Part of a small language model's weights.
Architecture: rotary positions, no biases in attention or MLP, attention and MLP in parallel.
Training: a variant of Muon for these matrices, 1145M tokens, 8736 steps.
MLP neurons of a small language model. Each row is named by its layer, matrix (gate and up: input weights; down: output weights) and neuron, and shows model dimensions 240-335. Each number is 50 + 15 x the weight over its row's rms, rounded and kept within 0 to 99. A neuron's up and down rows have the sign that makes its largest values positive.
Before each neuron's rows, "fires after" lists the tokens most often just before its 100 highest values on Wikipedia text that the model never trained on; "fires before" lists the tokens most often just after its 100 highest values on Wikipedia text that the model never trained on.

fires after: "9"
fires before: "0", "4", "7", "6", "5", "1"
L2.gate378:39 58 35 45 66 54 52 68 35 43 53 53 42 59 50 51 67 64 83 40 28 36 61 60 31 40 64 51 43 47 52 65 41 16 52 78 76 42 42 50 38 49 55 45 27 54 55 60 63 36 47 50 27 46 14 66 60 62 59 24 52 23 33 71 46 68 42 36 54 49 52 41 46 49 83 31 49 67 58 60 61 45 70 58 40 38 78 53 35 53 36 68 43 65 16 53
L2.up378:26 35 43 45 36 47 64 54 48 54 23 48 38 47 54 43 51 55 69 45 67 83 26 38 60 38 52 98 43 61 40 40 45 62 65 26 58 28 77 39 56 54 45 49 43 63 43 62 47 49 51 49 42 33 72 75 55 54 32 67 64 39 58 50 44 52 37 79 27 66 56 48 40 76 68 45 31 66 70 22 71 39 48 78 33 51 37 53 50 53 56 76 60 62 48 30
L2.down378:45 48 29 26 61 34 45 47 40 54 48 45 30 36 30 35 29 37 50 49 70 68 44 36 69 62 41 40 72 63 39 20 56 47 20 42 48 43 51 84 51 34 54 45 58 56 59 67 25 47 60 45 42 54 88 52 48 49 34 57 59 54 63 61 57 35 44 58 45 51 47 63 56 84 55 80 60 44 61 39 65 48 30 48 47 42 30 53 32 38 51 31 48 60 71 42

fires after: ".", "\"."
fires before: "\n"
L3.gate1217:39 65 37 40 60 40 58 22 53 65 80 52 70 29 40 58 30 53 64 71 59 78 58 34 38 62 64 41 47 44 38 62 28 57 16 46 33 47 17 37 37 51 71 58 76 54 37 66 54 74 44 43 60 70 36 60 32 22 34 62 39 56 37 58 45 47 57 29 57 39 57 50 28 44 36 42 49 53 36 89 65 64 51 81 72 52 50 47 51 89 66 69 63 37 60 57
L3.up1217:55 68 55 45 59 48 31 47 51 69 47 63 39 58 44 26 48 62 22 36 14 51 54 23 69 45 52 54 37 34 19 57 46 76 42 31 76 45 66 45 44 62 64 69 64 42 53 47 67 39 38 47 66 58 34 65 56 43 71 38 34 50 43 56 47 57 47 57 53 65 49 52 47 62 34 65 39 46 50 33 05 53 53 19 54 50 46 63 44 37 40 71 72 49 48 42
L3.down1217:57 63 64 44 79 48 37 90 69 51 57 77 18 56 65 32 35 64 26 34 18 36 54 52 77 63 54 51 61 35 19 39 44 60 45 20 75 59 70 60 41 40 40 43 39 48 74 58 73 45 61 34 48 59 63 62 77 36 74 28 30 38 37 46 64 48 70 42 43 66 47 78 50 62 35 63 44 44 44 52 00 36 61 30 51 41 41 76 41 35 44 58 61 67 50 39

fires after: "9", "3", "1", "4"
fires before: " ", " |", "6", "7", "\n", " ."
L6.gate266:31 23 28 47 50 62 36 82 37 49 50 68 39 31 65 48 39 69 82 51 35 67 54 61 52 83 39 49 53 30 47 44 51 71 49 36 63 54 55 50 78 47 89 60 29 44 44 48 70 25 28 64 68 85 64 63 50 37 69 40 56 52 49 57 49 50 40 55 11 54 52 45 37 57 78 44 68 50 78 55 70 74 58 43 33 53 49 15 50 45 39 47 68 35 71 78
L6.up266:46 45 75 34 62 46 36 68 47 66 26 30 43 39 55 61 30 53 39 81 65 52 26 64 58 71 51 63 59 57 38 45 48 67 55 64 61 68 73 71 12 39 60 61 52 23 77 56 47 83 64 43 36 59 72 60 49 75 62 46 38 43 56 40 19 28 50 61 45 47 67 43 49 45 52 77 30 43 54 28 50 60 40 72 38 39 77 37 50 51 53 63 35 53 49 33
L6.down266:68 66 59 31 37 43 58 59 75 66 24 37 39 54 52 65 38 68 46 55 77 43 40 52 67 53 62 36 54 65 44 38 46 56 46 51 56 62 62 41 29 56 44 52 56 34 51 55 62 63 55 42 26 33 77 53 47 81 40 69 44 35 53 15 30 25 49 86 59 36 46 55 37 61 20 75 57 41 49 36 49 39 44 56 61 33 58 33 54 51 52 43 41 58 71 26

fires after: " |", " ", "\"", " check", "o", "th"
fires before: "\n", " |", " ", " check"
L4.gate523:47 32 41 65 42 61 68 51 76 55 60 63 49 47 31 33 23 62 47 36 80 51 63 63 34 66 44 43 60 36 43 67 55 46 63 48 57 57 33 57 38 40 31 47 35 57 44 40 40 49 60 40 75 80 65 59 58 41 28 62 55 44 55 64 59 82 58 30 52 41 40 60 35 75 32 53 41 34 83 58 77 40 63 39 58 47 35 46 77 38 46 70 44 38 58 38
L4.up523:21 58 12 49 50 36 44 44 60 39 52 55 52 77 42 52 82 50 54 38 31 43 54 20 56 59 51 30 28 43 61 57 71 51 60 55 23 32 61 57 43 53 29 45 55 54 57 59 40 48 43 33 30 35 40 68 70 71 54 56 76 40 09 55 68 49 76 69 68 46 63 46 65 78 68 65 51 45 15 44 54 43 62 51 52 58 43 57 27 30 55 59 45 57 39 47
L4.down523:47 41 32 43 39 42 48 51 97 37 51 50 51 85 46 44 86 38 13 71 58 63 33 44 46 50 45 29 45 56 49 81 83 56 55 58 70 58 68 50 47 66 49 31 52 70 56 67 47 59 50 37 45 29 27 59 47 66 42 46 48 38 58 60 64 35 65 55 69 47 74 52 43 61 38 66 61 50 38 33 60 53 71 70 62 74 43 55 34 51 39 56 46 82 41 50

fires after: "|", " ", "2"
fires before: "2", "1", " |", "0"
L2.gate766:67 62 51 45 32 48 73 64 67 29 31 54 86 50 69 16 54 50 50 40 65 53 36 36 29 56 42 48 53 74 53 66 38 68 43 59 37 25 62 54 45 38 55 51 32 60 55 37 56 77 53 39 35 21 43 42 55 62 35 75 62 56 70 58 61 66 27 25 48 19 50 67 23 31 57 56 67 90 18 19 49 47 50 51 16 41 60 42 45 06 40 67 63 70 47 32
L2.up766:91 59 33 61 50 50 81 59 54 17 50 35 77 53 47 37 64 32 67 79 56 74 45 21 39 53 56 36 78 69 58 73 32 47 47 59 47 51 55 57 54 59 57 60 53 63 54 40 72 63 21 51 47 37 34 19 63 28 32 60 53 49 72 50 60 65 28 24 32 22 68 64 53 51 62 53 64 51 25 23 36 53 27 62 41 58 62 51 48 47 42 46 45 43 44 35
L2.down766:67 60 43 82 41 75 77 20 49 38 37 39 59 46 57 55 79 52 68 69 52 50 48 14 30 51 59 36 51 38 43 54 33 60 61 63 35 39 49 25 45 45 67 48 43 47 24 50 35 55 02 56 36 31 62 50 75 82 55 71 69 59 57 45 43 41 52 31 34 30 58 50 54 76 43 31 19 73 56 50 47 63 39 79 52 66 30 56 45 56 85 58 46 53 66 65

fires after: " ", " N"
fires before: "0", "ional", "1", "8", "2"
L4.gate967:73 49 67 60 36 50 51 38 30 42 61 34 73 34 38 55 30 71 66 53 54 45 61 45 30 57 68 36 51 73 51 60 43 79 63 46 44 53 59 63 48 35 57 57 31 35 47 57 47 36 59 46 29 60 41 40 36 60 26 55 36 47 46 44 68 30 48 70 60 36 60 65 20 49 37 51 34 55 46 54 47 66 52 76 36 30 58 54 43 67 60 51 30 42 42 51
L4.up967:29 72 64 33 64 59 43 54 55 54 61 73 16 49 38 28 46 68 77 34 59 53 62 28 45 29 43 52 25 35 42 47 44 57 50 58 71 35 65 53 59 60 71 67 38 35 27 43 71 66 44 52 77 18 62 32 46 57 51 49 48 81 76 24 43 52 34 60 39 56 64 70 24 52 34 65 33 55 58 28 55 53 44 59 52 71 27 41 56 68 59 42 70 33 69 65
L4.down967:40 92 41 36 57 77 56 29 48 49 71 57 27 75 27 30 35 61 68 46 54 34 49 41 50 37 48 64 32 41 75 50 52 50 77 42 53 15 56 75 55 49 58 32 32 34 35 63 49 59 23 40 69 20 59 40 62 38 45 55 49 46 72 22 45 49 23 94 36 41 54 54 03 50 17 66 35 41 54 44 57 37 34 56 46 59 48 48 32 59 48 57 62 58 74 59

fires after: "\n", ")"
fires before: "\n", "The", "|", "===", "S", "-"
L6.gate727:44 80 47 68 62 83 41 34 51 48 59 67 56 61 52 52 54 57 48 71 58 59 33 30 74 31 52 61 61 60 13 61 50 47 26 51 79 52 65 51 33 61 45 44 63 64 43 54 61 48 77 43 61 49 81 35 61 65 42 35 84 42 50 33 40 48 38 69 63 48 43 51 64 68 13 31 71 48 65 43 41 27 60 57 43 44 55 42 62 76 34 70 40 65 51 63
L6.up727:45 35 34 48 67 36 39 62 30 40 22 42 38 54 49 47 56 42 66 41 52 46 68 38 53 47 31 60 52 53 58 09 51 83 71 44 55 37 37 33 33 37 47 31 52 26 68 45 52 63 54 87 47 57 45 33 65 70 38 63 45 59 59 53 42 15 41 25 58 36 24 48 51 51 66 53 48 62 51 65 59 48 59 63 52 22 72 29 66 62 44 29 66 48 43 50
L6.down727:66 34 24 60 68 52 30 34 40 49 56 35 34 51 37 44 60 44 69 45 75 52 34 33 55 22 48 55 59 57 32 40 46 66 63 63 56 54 74 18 47 41 50 43 43 40 62 33 49 57 76 56 61 45 66 47 53 51 44 39 37 55 55 79 28 25 37 31 63 39 35 61 63 75 12 45 74 51 66 45 12 53 66 37 41 52 39 37 49 60 67 33 34 70 27 55

fires after: "."
fires before: "\n"
L4.gate1446:50 28 40 58 65 43 38 20 53 56 36 46 60 59 64 44 51 47 33 69 42 38 45 43 28 23 29 59 49 77 07 41 44 53 63 59 54 48 61 50 47 22 31 43 52 52 52 66 44 57 62 82 31 78 47 38 28 55 67 53 59 27 51 62 74 43 50 55 58 45 55 40 44 58 57 49 50 60 45 39 80 77 80 30 27 67 65 52 49 56 62 47 41 28 60 57
L4.up1446:32 66 47 52 58 64 17 36 59 56 20 54 21 73 60 53 54 37 32 60 48 52 40 74 47 99 48 60 51 25 00 65 46 70 50 42 58 40 51 30 28 38 65 54 31 39 34 67 47 44 35 52 81 44 49 45 40 34 46 50 74 35 34 41 52 38 42 71 39 38 49 31 50 55 74 44 56 38 44 66 28 60 46 63 55 53 69 50 69 42 69 40 64 26 49 64
L4.down1446:39 63 40 56 63 51 16 29 69 53 19 78 45 70 43 42 60 25 29 79 67 67 33 62 42 64 42 53 40 35 18 25 47 52 63 32 49 44 39 61 53 34 51 42 39 42 45 64 40 39 61 56 62 56 50 25 42 38 51 44 53 23 36 43 73 40 47 65 58 59 64 35 39 53 72 54 57 63 44 70 54 65 45 57 51 36 59 32 70 38 72 51 64 34 51 60

fires after: " ", " to", " about", " around", " than", " over"
fires before: "1", "2", "4", "5", "0"
L4.gate551:72 47 71 47 57 37 59 51 41 70 30 29 51 46 37 28 57 74 48 40 48 44 36 43 22 51 64 56 53 56 73 46 51 28 55 76 36 55 40 40 55 68 62 42 48 59 77 67 53 41 57 41 42 47 46 63 68 48 49 46 57 34 39 41 77 26 37 86 39 70 59 96 51 57 32 44 38 42 53 29 62 39 52 46 59 71 62 55 79 17 43 43 39 45 21 48
L4.up551:48 34 48 53 58 09 52 52 52 52 44 62 41 77 63 56 51 60 40 57 33 33 34 72 41 61 56 47 38 37 29 51 52 42 53 59 27 40 54 29 60 26 49 39 60 50 21 57 81 67 51 48 53 68 26 70 54 77 60 57 54 43 49 66 48 33 37 48 57 30 85 60 42 75 25 43 46 34 61 43 53 28 57 52 29 63 57 53 39 59 56 59 54 18 63 46
L4.down551:44 36 53 55 51 41 48 32 45 74 47 51 27 75 44 34 22 47 64 36 42 60 67 41 36 48 47 77 54 36 41 42 36 63 43 56 48 81 55 60 48 67 36 31 38 58 55 62 57 52 56 54 57 39 56 67 32 39 50 48 71 40 44 46 70 46 22 62 34 45 46 52 35 47 49 60 44 16 78 30 30 60 47 76 34 64 50 28 53 31 49 66 53 41 46 47

fires after: " ", " |"
fires before: " ", "\n", " |"
L3.gate1326:45 61 29 55 60 51 59 80 53 45 44 61 67 54 59 54 41 65 45 43 41 28 64 39 32 70 71 71 41 41 27 75 46 64 33 55 55 52 21 45 73 33 21 37 38 48 61 36 51 63 66 39 55 84 39 58 58 45 21 43 54 32 64 47 75 62 63 40 22 58 66 48 71 68 46 40 62 16 85 53 66 44 47 56 63 24 27 67 73 52 44 59 64 43 60 73
L3.up1326:30 62 33 67 50 16 49 42 55 94 56 61 57 37 65 63 57 37 59 47 50 28 54 59 38 66 60 70 73 32 62 70 42 61 41 70 41 46 35 49 53 61 51 69 52 59 51 65 74 43 41 34 72 37 55 74 48 60 48 56 27 58 61 36 68 70 70 39 65 87 40 63 53 85 60 71 37 74 65 32 73 55 59 52 53 74 38 42 49 41 42 49 47 47 72 39
L3.down1326:41 62 57 65 52 37 75 60 37 36 62 60 81 42 48 78 58 45 59 39 47 66 49 25 44 48 44 62 48 29 50 76 41 39 35 59 59 37 28 33 35 89 64 54 71 62 47 27 59 19 69 65 60 40 38 59 46 54 40 52 37 60 72 31 80 86 51 32 84 46 66 52 30 35 48 64 56 49 59 51 68 64 66 66 36 31 46 79 61 45 60 55 51 54 46 66

fires after: ".", " =", "\"."
fires before: "\n"
L4.gate420:60 55 34 44 49 32 58 56 65 11 39 47 48 50 20 53 27 48 53 54 44 53 64 52 65 61 56 52 67 37 09 22 57 75 65 54 72 43 19 49 61 56 41 62 31 68 51 65 60 59 38 53 43 42 52 22 33 34 59 59 49 42 77 62 46 38 45 40 51 31 24 66 73 72 53 68 66 53 11 37 48 40 47 63 54 62 25 55 30 54 55 21 61 57 60 37
L4.up420:38 28 37 50 48 28 76 53 35 14 69 51 51 47 42 52 32 55 55 45 46 57 57 96 42 39 40 39 37 32 31 57 69 56 24 45 66 60 30 31 17 31 47 40 42 89 23 53 67 74 43 39 04 67 68 48 31 64 38 63 51 28 49 53 39 48 38 63 53 36 32 66 50 57 45 50 53 50 44 48 48 41 72 41 41 50 67 62 44 44 50 49 62 52 73 43
L4.down420:45 48 36 52 49 49 60 48 33 34 72 55 61 59 34 50 27 64 43 46 48 55 47 57 40 55 59 51 51 22 36 36 58 72 51 51 63 58 47 71 41 48 52 46 35 62 68 51 43 68 33 51 43 67 53 75 34 55 31 39 47 37 43 57 54 38 36 62 60 46 27 34 72 49 53 53 60 51 30 40 30 39 46 54 29 58 12 73 52 42 29 55 55 61 52 55

fires after: "1", "0", " in", "7", "4", "2"
fires before: ",", "."
L4.gate1419:40 42 56 39 57 51 52 44 56 64 62 57 55 63 58 53 48 37 71 70 54 55 56 46 59 47 64 47 46 65 48 64 75 66 16 58 15 48 64 48 16 59 26 29 22 63 34 33 56 36 58 46 75 69 71 78 49 52 63 49 50 49 52 28 61 30 37 47 57 58 52 75 63 21 42 57 35 54 30 51 56 38 26 57 38 40 63 31 49 20 74 57 58 62 65 49
L4.up1419:46 23 62 31 49 57 47 53 75 11 58 54 30 52 38 43 35 39 64 31 42 36 52 45 57 51 50 55 60 51 65 29 83 40 82 82 49 53 47 43 37 50 67 53 53 22 53 66 35 53 54 58 52 51 57 30 47 66 67 51 43 60 55 45 48 46 53 67 49 55 35 35 72 03 53 35 38 60 30 33 57 32 46 69 28 41 23 16 37 38 50 33 62 32 43 20
L4.down1419:40 53 39 57 51 34 34 48 33 32 61 66 51 78 56 41 67 42 73 66 52 42 56 63 56 62 54 35 45 45 61 61 50 46 38 45 25 22 24 32 66 70 54 53 57 17 46 66 44 16 56 50 55 56 56 46 26 40 12 42 33 51 47 53 45 48 25 37 70 40 74 84 28 36 50 59 43 65 43 53 61 40 44 66 65 64 48 47 47 55 57 75 55 65 70 59

fires after: "1", "\n", "|", "2"
fires before: "9", "8", " -", " Al", "7", "1"
L2.gate1108:47 55 64 46 29 74 61 45 37 50 48 34 87 35 55 69 77 55 52 76 64 43 25 49 59 20 47 45 76 55 30 31 33 56 59 49 67 36 62 51 28 45 68 57 64 53 46 24 63 63 42 55 62 51 39 34 45 41 52 72 13 57 73 61 38 43 52 45 29 45 38 42 35 59 53 59 45 54 41 50 45 49 64 58 57 33 64 41 47 31 39 54 69 53 53 65
L2.up1108:55 77 70 31 55 65 86 43 63 81 57 69 51 57 37 82 73 49 37 59 38 44 34 39 55 47 20 52 46 59 34 60 05 56 40 63 61 43 70 63 61 35 44 80 40 54 73 34 45 32 16 59 53 46 48 71 56 32 49 58 53 67 62 45 33 49 60 23 42 45 54 52 28 43 38 49 55 33 41 57 53 41 70 50 51 52 48 62 51 44 73 63 53 41 80 29
L2.down1108:69 51 55 55 40 47 79 75 66 75 42 33 41 35 43 38 37 65 48 68 46 43 32 32 47 58 46 44 64 36 20 66 37 47 51 73 47 50 50 53 58 27 65 60 40 45 53 41 36 54 36 53 53 59 65 41 49 82 70 59 72 95 42 61 43 29 48 58 50 52 46 32 48 70 63 30 51 67 73 44 48 62 52 50 38 48 38 60 61 44 60 57 43 66 85 61

fires after: " on", " ", "On", " December", " On"
fires before: " ", "2", "1", "7", "5", ","
L6.gate79:52 73 44 44 70 33 59 61 53 72 67 66 45 46 64 67 56 42 51 58 55 26 41 47 67 28 68 14 49 80 47 56 47 24 54 67 42 30 50 69 53 26 09 54 56 43 62 61 50 41 38 59 80 35 79 51 47 24 30 22 55 58 42 44 38 47 47 65 51 44 46 50 56 73 64 65 63 41 57 64 62 37 34 35 60 73 58 19 50 62 60 66 40 42 59 36
L6.up79:25 52 56 29 41 06 56 51 54 62 68 39 29 52 21 47 62 68 39 64 57 45 55 40 23 43 85 13 72 55 68 56 48 54 51 84 63 51 54 41 47 61 50 63 43 50 46 72 80 54 40 77 24 39 70 81 53 53 42 50 58 49 72 46 41 49 59 80 67 47 59 32 41 70 23 46 49 67 69 45 60 33 26 43 82 71 56 49 53 62 42 54 68 42 56 22
L6.down79:47 62 47 30 44 30 54 62 39 55 56 73 42 52 31 68 45 49 27 33 51 36 49 43 22 30 66 38 52 63 60 41 57 33 56 49 51 53 64 64 46 42 25 53 37 49 77 80 61 50 32 53 46 35 84 54 45 38 30 46 76 62 46 65 57 50 55 59 62 71 53 41 67 53 46 57 64 46 52 55 50 44 35 51 61 80 42 38 59 50 38 61 55 49 70 40

fires after: " |", "|"
fires before: " |", "|", "\n"
L4.gate369:75 50 68 52 39 61 30 36 45 54 30 50 87 15 50 51 65 52 52 70 35 64 73 18 54 44 42 28 45 42 55 42 44 86 40 58 54 55 70 64 62 79 37 46 64 49 85 52 41 43 41 43 17 52 47 61 93 52 39 45 41 57 42 66 57 36 49 48 33 32 30 56 37 57 45 28 58 73 27 43 50 64 32 62 29 47 41 52 39 37 61 35 72 48 52 53
L4.up369:53 44 32 58 46 50 75 65 49 81 60 45 38 47 32 79 57 22 59 70 69 48 48 48 57 13 40 21 44 74 58 35 62 43 38 46 56 62 56 50 65 72 66 23 50 38 71 60 37 27 78 56 31 71 38 35 60 43 37 54 40 43 46 63 65 51 45 81 64 73 48 68 58 57 57 45 64 49 27 60 52 54 37 86 71 52 67 54 67 56 55 30 41 54 54 39
L4.down369:50 55 36 75 59 64 49 58 27 67 62 48 43 51 34 67 46 44 56 63 67 57 67 53 57 10 23 42 41 63 56 28 69 58 30 54 72 64 88 53 57 64 52 55 17 38 81 71 48 54 75 53 26 50 49 33 59 44 33 68 20 50 53 89 64 57 28 73 56 56 38 67 61 60 54 57 76 30 37 54 61 61 40 68 62 56 56 37 69 37 37 35 51 57 55 41

fires after: "2"
fires before: "1", "0", "2"
L2.gate1048:14 24 76 67 22 56 73 51 51 58 52 43 47 26 49 43 41 31 58 64 39 62 32 43 31 18 27 26 22 47 25 44 41 54 38 39 61 57 51 48 41 44 74 73 49 59 46 27 44 46 66 37 71 47 41 28 36 44 47 61 66 65 54 44 53 41 47 58 46 46 38 39 40 63 40 66 74 65 52 56 50 53 81 56 33 51 44 65 57 62 39 55 51 16 29 34
L2.up1048:60 70 27 44 95 46 43 62 60 63 79 67 35 52 37 60 67 72 46 47 55 43 48 67 51 76 29 48 33 45 46 52 34 47 63 42 38 45 72 80 73 61 53 25 64 33 47 30 50 41 39 61 55 40 39 37 42 57 39 37 68 53 25 53 59 66 41 27 17 59 31 63 50 70 38 53 60 36 54 36 67 55 69 49 60 48 26 65 81 27 38 53 35 37 46 67
L2.down1048:53 69 10 53 38 52 54 58 68 46 85 73 43 57 20 45 44 88 57 42 54 31 46 57 43 35 46 52 42 81 57 37 47 46 67 41 26 53 45 50 52 45 47 36 54 36 37 44 52 46 18 38 36 27 54 55 47 59 61 28 65 52 36 59 61 37 43 41 63 47 41 52 59 70 57 48 80 55 40 29 66 41 52 34 37 63 49 44 54 16 44 69 49 69 41 68

fires after: ".", "\"."
fires before: "\n"
L4.gate40:44 50 49 35 61 25 65 65 20 30 53 54 69 54 39 54 51 45 52 45 77 95 58 50 21 69 80 48 37 57 46 38 32 62 18 61 47 62 33 29 57 56 51 32 33 73 72 52 61 51 44 31 36 65 30 36 36 41 60 55 18 80 61 63 72 25 31 57 32 41 53 51 42 51 64 31 67 68 48 74 52 49 63 49 59 60 31 40 47 51 57 51 50 64 49 69
L4.up40:32 57 51 29 47 49 51 56 48 49 45 26 41 73 09 76 34 63 52 47 53 54 69 32 70 51 50 41 56 48 42 43 48 35 69 70 57 37 32 51 50 47 51 50 24 58 51 53 42 59 81 38 27 51 37 28 47 22 58 68 59 35 42 45 50 39 55 29 34 52 45 61 71 31 24 58 45 74 33 57 18 88 50 43 49 48 00 48 47 63 58 43 73 34 67 38
L4.down40:33 54 61 35 58 50 56 35 30 51 46 53 31 87 29 60 41 40 32 27 54 76 99 51 36 55 59 42 53 47 19 33 27 43 60 68 54 75 51 55 37 42 52 40 70 75 79 42 51 62 62 29 69 50 55 56 38 38 44 46 33 63 31 62 61 26 48 32 29 44 51 50 55 44 47 46 50 86 37 54 34 62 52 66 70 71 00 65 62 73 50 28 65 44 76 60

fires after: "9", "0", "1", "4", "7"
fires before: ",", ".", " and"
L2.gate636:55 57 17 47 69 70 20 69 32 50 40 54 28 39 49 50 67 74 58 35 49 20 55 59 69 68 32 71 26 59 64 50 59 62 41 65 25 39 57 38 42 48 55 43 42 45 62 56 40 70 49 49 50 32 58 39 66 27 48 74 61 61 43 52 40 39 31 62 50 67 22 78 79 45 34 60 46 56 26 44 48 34 58 24 53 67 66 30 62 36 31 71 65 50 53 34
L2.up636:39 50 53 35 40 51 49 65 37 47 67 57 01 20 55 52 36 46 29 16 16 55 16 36 17 49 35 55 48 64 44 48 63 49 65 51 29 47 47 68 27 29 63 49 76 59 46 64 58 68 54 59 51 74 54 40 17 58 46 36 65 54 50 27 70 67 55 63 43 37 46 57 69 10 30 67 65 45 59 63 68 30 40 55 66 68 71 40 45 42 44 59 38 37 38 46
L2.down636:42 74 39 45 48 32 60 53 57 56 55 60 28 50 35 36 58 70 49 54 49 55 16 33 31 25 40 64 49 49 34 66 70 39 52 66 53 46 38 63 46 44 57 52 57 52 38 86 69 54 52 39 80 45 79 69 37 45 49 52 58 44 49 89 63 64 36 62 42 51 51 61 51 17 28 50 59 36 38 66 68 50 32 53 50 49 34 32 56 41 56 40 58 71 27 55

fires after: ".", ").", "\n"
fires before: "\n"
L3.gate1016:63 60 51 26 74 27 49 41 30 45 45 46 72 42 32 71 61 85 71 59 55 61 65 44 65 66 58 63 70 55 55 43 40 55 64 62 59 80 36 34 61 54 39 29 44 55 60 41 22 45 83 67 37 49 66 52 59 31 44 43 74 35 63 56 51 49 31 32 61 54 43 59 53 49 53 41 54 59 27 44 75 58 34 59 42 43 41 33 20 65 31 54 47 48 44 61
L3.up1016:57 67 28 16 65 33 53 32 64 47 58 45 30 34 37 42 40 86 58 46 74 44 57 63 75 83 40 47 35 51 48 46 66 61 72 23 71 56 56 38 63 41 44 49 43 50 60 71 43 46 42 53 47 55 76 58 48 33 49 59 47 57 49 46 47 45 46 57 47 47 65 52 66 52 54 53 49 61 48 68 31 50 70 46 14 70 16 34 38 49 38 43 63 39 39 43
L3.down1016:68 34 40 42 51 42 35 51 79 48 71 48 32 30 39 32 54 56 38 53 59 63 54 51 58 73 57 30 25 27 65 54 67 68 60 44 52 53 53 49 38 68 37 50 42 57 57 73 57 61 68 69 37 34 59 42 57 44 51 54 34 45 22 21 69 43 50 51 42 50 77 44 51 49 58 41 60 55 59 52 33 71 64 47 47 37 46 39 39 35 38 53 68 35 17 52

fires after: " ", " September"
fires before: "9", "0", "8", "2"
L4.gate356:55 45 67 32 50 42 84 51 47 76 71 58 29 57 14 34 30 56 32 75 21 64 46 39 40 34 45 22 51 54 31 85 51 62 53 69 59 68 66 42 20 25 48 54 56 66 70 48 30 50 31 50 48 55 33 35 65 45 65 70 88 70 71 37 63 61 50 82 69 53 46 60 58 47 29 60 39 47 37 66 64 45 50 76 81 75 59 31 36 41 50 40 43 47 45 49
L4.up356:49 59 40 38 52 39 31 24 53 51 69 54 54 52 69 32 69 54 62 19 53 31 52 64 54 38 52 56 84 57 71 62 54 60 58 26 69 19 44 29 51 62 49 68 53 29 44 32 80 64 62 54 49 52 44 54 46 48 70 45 33 47 49 32 55 43 36 79 75 54 57 58 39 58 46 58 63 53 66 56 53 38 36 70 12 69 67 71 33 59 42 42 79 46 51 51
L4.down356:58 74 37 42 51 28 62 33 60 67 60 38 53 44 69 39 43 44 56 61 46 47 59 52 47 17 43 48 86 51 46 81 44 64 68 44 58 59 63 35 35 34 42 63 57 53 47 22 66 59 31 49 08 55 40 51 30 42 58 59 64 34 72 41 58 20 43 65 67 62 48 51 42 47 54 60 50 61 72 74 39 37 48 88 18 64 61 60 48 45 35 40 70 56 54 56

fires after: "0", "8", "4", "7", "9", "6"
fires before: " ", " the"
L6.gate1183:39 47 34 68 38 46 39 68 42 35 49 55 33 55 56 30 75 45 42 46 66 85 22 57 51 70 45 37 41 68 58 37 33 41 27 43 36 44 49 26 41 79 69 52 58 32 81 06 61 32 65 39 64 37 51 48 55 59 60 65 31 79 38 61 63 52 46 57 38 47 65 46 38 28 41 67 29 49 50 05 48 33 25 59 69 38 63 37 71 23 74 56 39 44 43 51
L6.up1183:52 61 43 66 39 32 30 61 33 41 57 49 59 71 44 59 70 75 61 37 54 51 47 66 31 38 58 44 58 34 42 64 75 37 32 58 49 47 37 08 40 65 42 60 50 45 62 52 66 74 41 42 51 52 43 28 37 48 56 72 56 69 56 52 57 55 37 41 38 42 47 74 52 27 45 68 48 68 66 23 63 44 44 41 48 52 67 39 43 28 46 27 67 50 53 60
L6.down1183:64 59 59 44 53 49 46 50 48 66 67 47 50 58 43 50 56 36 55 66 68 70 61 68 38 81 27 41 40 31 70 52 65 37 44 80 33 08 66 06 36 67 59 70 27 61 46 47 65 82 53 39 25 29 46 30 37 51 20 66 50 43 40 50 29 35 35 47 67 47 65 36 52 57 45 77 44 73 43 31 50 47 46 48 38 85 57 82 44 39 39 30 64 46 47 49